Part of a small language model's weights.
Architecture: RMSNorm before each block, no biases in attention or MLP, untied embeddings, capped logits.
Training: 325M tokens, 4957 steps.
MLP neurons of a small language model. Each row is named by its layer, matrix (up: input weights) and neuron, and shows model dimensions 0-255. Each number is 500 + 40 x the weight over its row's rms, rounded and kept within 0 to 999. Numbers have three digits each.
After each neuron's rows, "fires on" lists the tokens most often at its 100 highest values on Wikipedia text that the model never trained on.

L5.up962:461553453510444482445510484505482504607509449515497468506515443509489494538541509519550526511571502505445466454502608483485494530445406463537487547511521468480470513463453589526501460540562530503425514476531478514565523495582478550504505468483526481516547524462489504482469499570508464555516520451544542506467483518489514467586509487534392542491435505532425520521528555490467469500465517453527431508471491503408533536474502521443425503508467492486472477564508519521447558489530548576501467475509425460486513396519453438461529522429462495490500493461438479520442466509604532491566413500515448477588493430586565454479548533538529504474454546493506453443549520517470446501514544474461492514499505497530521488486454407524512519471492458491510521548512590491436487508497487
fires on: " |", " Mc", "g"

L11.up345:538478524492440522457505594441507537543486537485543597503475442550473468531469444524525518456474466512519521520447446533504462482467525467555504487500536485481515562433484506494512427513485533502445463521485464516547459430477465533487535598486591510527506451444506529467468498521454468427468427488584491529480453552413503507477514498560507502565506520519595423486570534520545532575561510405468470490452532485458517474480503523539444460543529523585468441570471450506472519508522526502501508515580460579538480526561453477438517494478418447493488524482503466467525485564465498539449521570460524521479512441442506530493454524421506444516520451472460516532472569523485418530475487535468523484513521556466477511533440505517491478433522501485553567567429525471490519516440487
fires on: "o", " Go", " Bo", " bo", " h", " go"

L7.up312:553500451451463477510498523439606612423533563524529580576432532612513485506539528476444465437513484528497505549494521473458534577431390491573500488481480479440556463433404573495461550526460505519427460439497505487497479491488542461454505467513432460517483530506500521485565502453485543453509509567496465496482515505517442496489489504540512495478488528517440565465495505530490450458531458481527498454463494516494549499493538555536453479571523512519499568494527507459489489476456480502501428542537545515470452537553635550509547528478462497503501513488501464535463573479446436463538519496492509463557505528441497460559475556435514577517535511541532541489595486450559481504481439483523460498532477478534463508473550427453484526478508443493537504519485474482498506461513524
fires on: "3", "4", "24", "28"

L11.up959:596505511478442535472494603573492490450531408540480450413526520546462525521481457383587496521549493442507464477522504513427505509526493473485492493432469421455462477493489551552507506504514440490561512484483560527464571491535529476531495546512479464549483392471533516492514485424424501538513509513446532432511489522537525452446539503416562468582429485562517499543458516481445498466510533505466474517580519392471549483507486513525502585519424402539481480519479505479464518568513456506579562521464419495480537541489495522518544513529468478451486445491469464562502498511483515520512483549478575481470512485482548510458536472536466517550486498503487445541516440476501487475444528481456530499489481441446559525452573489501443482506525443495475479532450490512485503489444506
fires on: " and", ",", " or", " more"

L4.up25:522477450520475485556445509501503511555485467446501448480511520495502489600496485406532481560516482488473477480431450496480601442513551544524492438495507506521443551465528507532554537444420458422545551534494572553459507495426536549533473566590504443502498493451508513459433513426506506453489489391480505491495493410484498497545562504509486510489568487521532548543472524490473544554545494465483458500476565460507532528503458601577532508494517435481456488524542531499532434513488414490422485566564465492502491502507451550509562466538551502481449507420514536528504568614485488480494464504517475511483541494550532545540540528539518497525474492539498509526486551449392460468449511485475554471511543551547442503495492498469513463509531491414456511499544516490520486465452553
fires on: " Good", " Fort", " Old", " Red", " East", " Pad"

L7.up400:527497441540520487533451530492487548485448546493445528519490536568545533458452571480482554473558462536475456474514488511504561551533462477594558412511491465364532521478464545455475514561551486467491540441461514535574539486516561443550508559509492442520464553468506520486528479457504472549493539520506522587515504383456491479498531437557465505503542508484466542499474510563491529468477551524541547487498524533524491511495545498584465536492490540475409511502578530588470554495541441476490433477581515467477476506474516531453559451497480451449534495499494476494505559463481473520501514553512491508442422483451570478577468487501432510489463550477505492542455523500544520543434522482487541543556487541504556484496531514430456567457532526461563542575501487433531562496532493
fires on: "s", "4", "24", "at", "29"

L9.up972:493531463490530502422531474438477469550534445445493480551548461523495460560524443513505434442491492497499461568549486518601486578466520460504446525523578499512484502511522418516514490529465503485544539480528563494500457538465513496567533508519496464527468525505464604406434489463499442497556481467457521455481463480551468424499504450493477483490508508467413522542535506445523534432530507471518611549494509535477622539552459473439431543463462465529536452521476508507558525507487444510509423539554561494469525448514533507512510478459407455500442536528528546446510479508491459511493547506533534516479504494514504448480492545452517495527578470569497534467510463453564598467471478496495438493481477551470489512494455460473433528465517569516445610480502566464486483521526521
fires on: " in", " In", " of", "In", " by", " on"

L10.up742:538483473480441497495464492553517430446547478480538455461478469518469520496460503445442540578510529461520443498540524535503572443483445464522510515491533486547485542465501481493531492523506427462541515516522467474546523428448494514583536539510387535527452474461477542445400575528433439501492501522468553531487459546521460487461493533452609497508450475459407489540503499563461540449522537428456483447471496484509509483543483480468441536512467476600540535467505521470467469550486533536468524557440513599490505517474522503450511418459460468516425523456462479533530528530465527538544467469548472536554546529501535484453525544512471483522459475463487510536516468485489415469527523464521458446561437416401517570547474535495427474451510480518426515495489496497512503573472491
fires on: " and", ",", " al", " or", " |"

L7.up884:499546525454609500493470541491513568477460530544417509458464473487449467548568466494512556431516524482507497520459503453481481496516508472505428488427504459558482507490492499440470457471441453468507546436532404456529562604448502538472479467525532483531479523409522479558518460483432432606562559424538464525469423509506469474520518509527505513452489503469498452492476522489490443503503486424501564460502500498500439510498447499476527503470501473535496573448450483522424600553495511500409448541524493439512497455511493455550501556487527540501536501491445493553520402434555479529485525479530551464533492434562503564502443478517452501485506476447429467455519441525490540485497501457599494462450505486517462514490478468491489525442492470517536516504393529471546519487511523
fires on: " of", " M", "ul"

L5.up370:534499497448465524450470453481478513529481560565560516540544483598436451451555521460525486477482508585509450543557525485457500458480486520474503581584547480522576520455421547528556501532446477516489475560497561510539577510524474606485547461479525578468564472519457424522450493579486521495484407472581500525500501477558538472553443523451470507471416525520494489445503579535500526480473461504517459509488488549473535531506520561541555493535503481486482482473508496473456520524472539526561490531546507462463466493545517535519505489413496439453550474519486521516473527509557457548402459538478479479564484547518532524472500541455481497510540530513345559506452480503465487518523457488540492515510417472518527547464529507512465514554457504457564545543501542552468532470493464
fires on: " |", ";"

L5.up480:539521481516492561459498445453505484476522564553537490491553525566520535510532521459496483586525522484493561495503498471489453443448511466512546510533500473444538497512491576445510486501482501494495547443427548496460543459444400574487478447476554438526550475468453482489538426457440499507458472524478505432469483487550487450461489475514491486515571527526475480539488489522500559521536449486550531547418540513448516507562501515569542492470521534436483504581503494510500452443477490467468471407451506449541507526513538470497460502511500496565453465519486416565427608544580535555498514527435536455532401443524408535538528493553613535542482434481527437513520475480497492527547460466488538533450536518523569540522473492449499486489558433521578511439489525505467492516511501
fires on: "-", "–", " of", " the"

L5.up55:494490467541430558545495496536524519520492540510532469472558509531461565554501483532492537568461550504478490527438520446523496460435496589547511521518476508501460476475509509530544507501502520486559557535487486557550511538540554488491455508551442524517534480474540530506526547520462453480515574503555450535434424508511446432475430486491509482547387417429497507477433425608411460508542555499499523490504543500445457524536511534462469543527508448502469569505471532455560589469567491446499495538493514540566514485456534488539494506528486520495453518586447501462525456489482479459454503514532505501511511474524506565520470570420420466467504505512406554502531452515528487494518474445491549413488462481488501514484425470452448514526505495554425534553533457578482434553440493
fires on: " two", " band", " three", " show", " his", " album"

L7.up503:554463505472530569477498524479532532437472471445434538568528478547574504478553465446492520506511526593503485506520478491429512503466434487480470559497494477446536505456481563523548495523529503487465481530508465423550446494490504515506585462487481537498536470474490530492529513477444465482543467415521518504458460495463549451514537493526425514505476467506529461463494539527470514541446447484437417446508485513462568556611519500479486508502461533524459517524581527550516483491502460499564511503484422501468506506522495400481588419491524447469501450529483503465448477482503517457425473519543535547461554435570503520568559526506566536531532474419468489514470609457441454514417579556532485518513477539470483464499438452536431458494492435514459531522564465514501503543579518
fires on: " v", "v", "V", " |", ","

L13.up742:571494530510516503457511514564532546457564420513521537505478467542472416495528460527537503504529538537466483546641500441493511463485508491538432506470534501490544463501493498472459486456445494487449468446496432493452502558473542445562478555436498495568495453457484469523593547532475489553454514494565524507451530529475489526548444531495450494468520499503520452433383526487452445438516481506438503466497460564452437503470444484494440496494455521535476557522501500455482558504452567474510482506505457465495512515531497424555496537486472507429546492525463505571518497466484485518507599480440536515530536501526553509494468484460512511483531557338469467535528485501480531427519557428486489516481506539423537525530552447479450578451482522463538494521500449485518557524564489
fires on: " G", " H", " R", " M", " J", " D"

L4.up521:551535501451461542499447477434483469471535546475504506391474511493524583501488502589554566498545484484575552483412539552495457484560513524502546490516499461535467528476475486527444524523543535472471537442486534474471552545511456474496468480468512510504541493584522539505507434462482490472522510494487526498449398538428464482469572423552517481496500434499539606543491467563524452455534494452493486504499467491500504502522513492516517482517417465440531448571561494536542512445443503522519522442479501474486445530522577590519469517487504527517520457515489507455497546479451514467591473431491460500564467407494480543508463395458516534574526503453505449552459497507447374481487509472543495534517496545506552546435541526515492525494461508432480518542526457508534457434540532
fires on: "al", "z", "ph", "ax", "ach", " Sal"

L9.up371:551551438543439542491477557454514553549539548510455470421489515511476453523545440474475512516474470529513435571499505548402503482506437487525507463464471461459527543483498447512512480529555512454545464493514543540572533483467456524552538496510534485449543438487464459519402507535468534461509476546432554520507528514483571487469508523418516524460435450520454428534421492475519508537504464435504482424536465407423528539431506515483523505586435474578485501577513489470507480529479478529494440482453522507600504526444515498503498515491459501535475453378469454505558478444458446562522550538534547426497541513445538420489484529449493508487480514476475433453501504498492451502480549516516526499471494449431477487480461478549434514501437448500468511442527524511547520461540518
fires on: " and", " most", ",", " more", "ly"

L4.up502:438470548523483471499466527503504524465463548489564439539502542484533453529425459443521499522500479422540468513535452506566517548520530465469525478382506524379541487501474530551536471448464480487449497506515497439513498516411518501512519532578507565545485439445506446462485535557497482484468525484483556519480457577481537473513471468529503518568532532500571491450506527568524470508489485478494532470508578514473506519498550529512387567491539494489478466462498479454417501588475500440476440521525374458477551492434422462430505469493426540455521515495511411546454512554502516449484539518536476446456463477529552482497459481518540527445421480437455575485493459506481407498517523552485510523516527529520543470476496523510516480474557499458510443495491496493493538570524574
fires on: "v", " h", "o", "ov", " Z"

L5.up953:537472457478511456482479413457534462546521529514474519498514500556540481481525518499506492485524516497471532498494500488533568461432588443545529543568475460506494514495484526479563532483477505516518517466508504581447563440508374559494568485459586441460516459453566445497503454487488460553518557484478504447434452504444457412440475431442424481517511505499381470483447508549503581454463535418516567504498481525498538564509504463507515576468524444458497550492514557498503451515403505477473456486496483499503470528533500488514564491468497500528528490455579514549521593444471529537507520572514507499504511473501469459485492515530496477458548546483548450569487586490538518496502470507469461577573438514510585554499495480511454501460564487534562449513463552549510476513527524
fires on: "–", " of", "-"

L10.up534:511523532538511540468532475463472444512520516478496500504488528508550541506450534446495523512579493488513616499449498433511532480436520436512478480564482493494449426465457498530527572541539448460493569481544506533457505473470464407492494411501504486446568482557549414427526468551417498453502508561529579555436511472501530466494426442490415476461485455458475479528480533593502518528461540408511591553481548539549474504537442450552508457443516471473460514512504493477549422510460509496499503482460496493534540500534527455538442391469502477571535489537484496499494446473569528520458561494572475469569504542514512518459482463482518596497544501507509522555490562477485538423517502477489529465486490556550534510525532506489555518555527483456518423520553505476506486548519481
fires on: "-", "|", "–", ".", "nd"

L9.up102:507513496513486502474465518535533462466434414434497499464576496484432507557485475464515540519499480527553520464465493497560481600452475497531479538494568512510519465488479478527535390460514472539489609481500451511506477592527540581456470500578513535487505432532502561470465491461588508529486477525472490513516446469492478461486522495550455462516512468530436451486475475538530500467507515510477514524477463473529535421483464516476486502496520467446533468450565488448551417497492426578489470505541529462520490413545482485462549485461445540482453550518526483438597461544474497546561544494494487526510512541467534545537439624486552508578534451532492455459528461534545500429489566487467500447602513501462530500521472586442482560523558488514482486502523446449519503570495464
fires on: " the", " by", " to", " on", " of", " upon"

L10.up1015:482486501531576464505442491505498466553608465429453508508387478521472465588488474526499523482476526479487546460451562499512493530517479522551458583524473517512525515553498509448494468492486475481468505489542523429513550527458482447502487535503464468511585480531517479466424539531499427540535451489493575528494446490550441486471538420591474463508495480511457497466529452490464560429491572477537531493463516502519574581501473464449459505543521500423474529481444486461439515485474533583553522528502449513394486479510504482585463512392420540447482550480461476411430486488448428489499494506475487488533525561468436525514482542457502485462465457512509479502417494425479565429510483471482501498518509498503435508508496512486529555463499520572469504539502424514430472488512475
fires on: " in", " at", " on", " by", " of", " from"

L9.up777:596459542569434523450558464470476543427481544468459523483514565466434492572543513526507505509519550448514500501502431472507541509479538510552455490502497575498514495502428502444446536514513554543465434424474495476474495453526503516516498398472473470508521430454561542539548461530464512536491487500504552567399482445435436445542579514500579467459557473555593490442485456550480543456445511465456495474503487477516538514485468462501475511496444505534494477507483460526518460489511445474630547407552468469483531516507491482491416503477478515477443488489488511512505489503562459449510595467457418466488529520543491561487489486507487508461495503482556536445545527578524523450506532494475496477439488485477520516529444523485565532490449516527529571497500520515545553569503419
fires on: " |"